{
  "head_dim": 64,
  "vocab_size": 2580,
  "init": "normal",
  "init_std_down": 0.00882,
  "optimizer": "muon_variant",
  "learning_rate": 0.00253,
  "max_grad_norm": 1.0,
  "schedule": "wsd",
  "final_lr_fraction": 0.0,
  "max_seq_len": 384,
  "train_tokens": 101500000,
  "max_steps": 12391,
  "dataset": "wikipedia_en"
}
MLP neurons of a small language model. Each row is named by its layer, matrix (up: input weights) and neuron, and shows model dimensions 16-143. Each number is 128 + 32 x the weight over its row's rms, rounded and kept within 0 to 255.
Before each neuron's rows, "fires in" lists the words (lower case) most often at its 100 highest values on Wikipedia text that the model never trained on.

fires in: "team", "career", "education"
L2.up497 [157 166 109 136 192 122 103  92 135 113 162  81 122 112 148 107 147 108 163 173 113 129  90 143 124 159 117 120 109 125 161 135  64  99 114 106 107  79 109  98  92 144 117  96 125 136  29  72 181 181 131  90  63 160 189 154 136 102 132 135 108 157 104 103  84  82 143 111 130 158 147 139 159 175  88 168 128 118 207 126 158 103 149  89 137 142 123 127 111 167 184 137  92 101 136 132  89 109 125 199 144 149 129 143 124  64 152  69 144 198 118 119  71 196 179 124  66 113  97 125 135 145 133 115 153 125 129 109]

fires in: "united", "yorkshire", "lewis"
L2.up24 [138  85 129 198 104 185 145 120 144 170 130 115 119 150 137 153  93 104 113 128 151 127 180 131 139 156 121 163  82 116 131 104 126 122 107 159 180 141 153  79  93 100 136 115 137 102 155 119 136 104 175  61 187 170 135 138 122 143  86 100 116  82  99  79  96 146 130 134  89 141 118 111 108 147 142 167 127 111 148  74 134  94 150 121 172 150 169 160 130  89 147 103 158 144  83 169 164  99 166  96 161  89 120 137 195 138 139 130 152 133 108  98 134  85  63 162 128  48  85  93 139 172 100  93 138 145 142 105]

fires in: "at", "brought"
L2.up271 [149  97 177 145 164 175 129  76 150 151  88 109 177 109 181 127 108 129 138 175 111 197 102 154 111 203 138 110 147 131  84 124 113 125 121 178 122 132 126  93  91 108 117 101 101 171  77 147  90 116  53 171 114  69  90 118  98 148 164 155 156  95 139 156 151 164 150 200 108 133 117 129 129 169 104 156 143  55 122 108  73  90 112 187 124 130 189 183  97 128 164 166 170 144 159 182  97 138 135 141 122 124 149 132 166 142 108 114 130  96 119 145 103 122 149 105 102 165  71 164 108 102 155 177 152 150  60 119]

fires in: "german", "it", "army", "international", "military", "roman"
L2.up227 [154  73  89 185 121 161 134 175 125 173  92 165  75 126 158 145 142 106 159 193 187 126 158 137 144 143 186 108 110 123 155 159 123 143 168 131 128 129 131 110 116 105 138 147  93 142  36 101 103  86 157 144 162 131 140 153 190 110 145  91 142 135 121  77 112 110 108 148 154 230  50 139 106 101 104 152 120  59  91 113 124 164 155 107  67 157 130 114 119  75 162 176 118 132 132 147 141 186 144 119 119 106  92 140 146  71  70 131 117 166 119 137 127  89 115 158 105 139 133 123 161 117  64 155 171  99 121 102]

fires in: "in", "is", "end", "top", "age", "much"
L2.up73 [152 200  98 131  72 143 102 124 103 120 143 155 112  83 178 134  67 116 139 119  86 116 179  59 177 125 104  99 183 154 190 144  94 205 133  90 128  61 181 109  73 142 130 108 142 113  87  96  54 139 100 116 121 109 159 125 188 122 106  86 124 157 126 153  92 107 107  78 179 168 169 155 166 117 121 100 138 151 159 133 159  92 110 135  91 122 113 130  49  84 159 152 132 154 166 135 132 115 113 167  71  77 155  99 158 114  71 157 150 173 101 127 117 123 130 162 119 106  79 182 136 120 137 145 157 136 106  98]

fires in: "called", "returned", "joined", "edward", "royal", "moved"
L2.up42 [163 155  65 132 129 201  80  70 118 112 139  92  87 157 138 153  76 136  61 117 108 137 144 166 128 130 117  97 113 108  79 113 168 153 139 111 128 130  84  69 124 127 128 128  98  80 118  77 134 198 170 140 164 170 184  58 139 149 132  87 133 100 169 141 115 130  87 147 140 126 127 156  98 163 179 192 122 142 173 177 110 145 140 117 125 115 170 149 148 101  84 106  59 106 109 141 152  85 110 101 157  95 121 122 125 124 164 139 132  91 157  92 108  75 163 140  99 118  97 154 112 114  66 130 119 211 149 143]

fires in: "john", "george", "robert", "montreal", "johnson", "washington"
L2.up567 [119 105 189 122 143  55 129  76 117 128 132 124 119 147 160  97 109 144 180 134 158 136 191 122 125 155  77 138  97 133 150 155 130 103 121 122 148 172 135  92 129 123  80 186 154 188  73 103 138 165 154 110 135 103  85 118 185  96 132 121 121 125 113 122 112 104 167  84 141 145 151 151 216 127 147 168 192 132 149 176 156 115 114 142 145 107 133  95 144  67  76 110 135  85 111 114 138 147 125 141 121 212 129  98 141 115 214 123 148  86 174 149 104 129 141  79 155 154  91  90 141 113 108 172 218  99 166 195]

fires in: "that", "what", "if", "no"
L2.up188 [133 178 149 112 146 166 110  97 114 168 155 156 122 125 148  85 108 133 121  96  83 163 106 112 119  73 135  97  93 120  95 160 106 171  86 194 110 111 167 178  93  88 162 111  61 128 157 182  72 101 131 173 133  85 137 104 123 139 166 191 162 164 143 183 110 111 124 163  88  83 134 101 134 122 165 159 188 104 135 110 126 164 137  84  84  96 107 199 182 137 119  80 171 153 113 200 152 100 102 113 126 122 164 100 107  71 149 135 101 138 156  75 119  82 139  58 131 115  99 114 101 114 147  88 152 140 123 148]

fires in: "as", "is", "total", "asia"
L2.up603 [118 134 124 126 130 153 108 109 126  87  96 166 106 102 119 147 126 181 124 170  91 121 136  96 119  44 206 195  93 181 156 137  85 155  98  96 182 150  84 109 158 136 190 160 127 158 151 126 153 148 125 156  92 207 135  77 154  84 152 128 167 125 107 160  70 136 104 153 123  71  92 132 146 113  83 179  97 106  99 103 170 112 131  92 137  67 137 116 110 141 113 124 165 117 105 100 126 119  89  68 126 135 120 103 151 165  85 134 126 138  81 182 157  79 169 194 115 138  61 102 176 113 155 141  91  91  97 124]

fires in: "also", "now", "already", "additionally"
L2.up108 [137  94 136 196 174 140 130 141 103 185 142 210  79 193 120 104 145 122  87 186 100 176 159 118 123 127  97 131 170  99  84  98 139 125  76 124 116 115 125  49 160  77 131 133 131 172  66 162 124 123  80 114 112 142 176 112 157 131 112 136 120 147 108 152 110 160 122 111 144 135 100 115  96  97 134  92 150 116  87 138 106 110 110 146  99 164  97 130 136 159 131 174 119 127 126  91 169 110 122 146  64 107 212 131 174  68 143 108 174 167 153 113 131 137 138 129 100 136 147 155 157 152 164 102 102  98 103 113]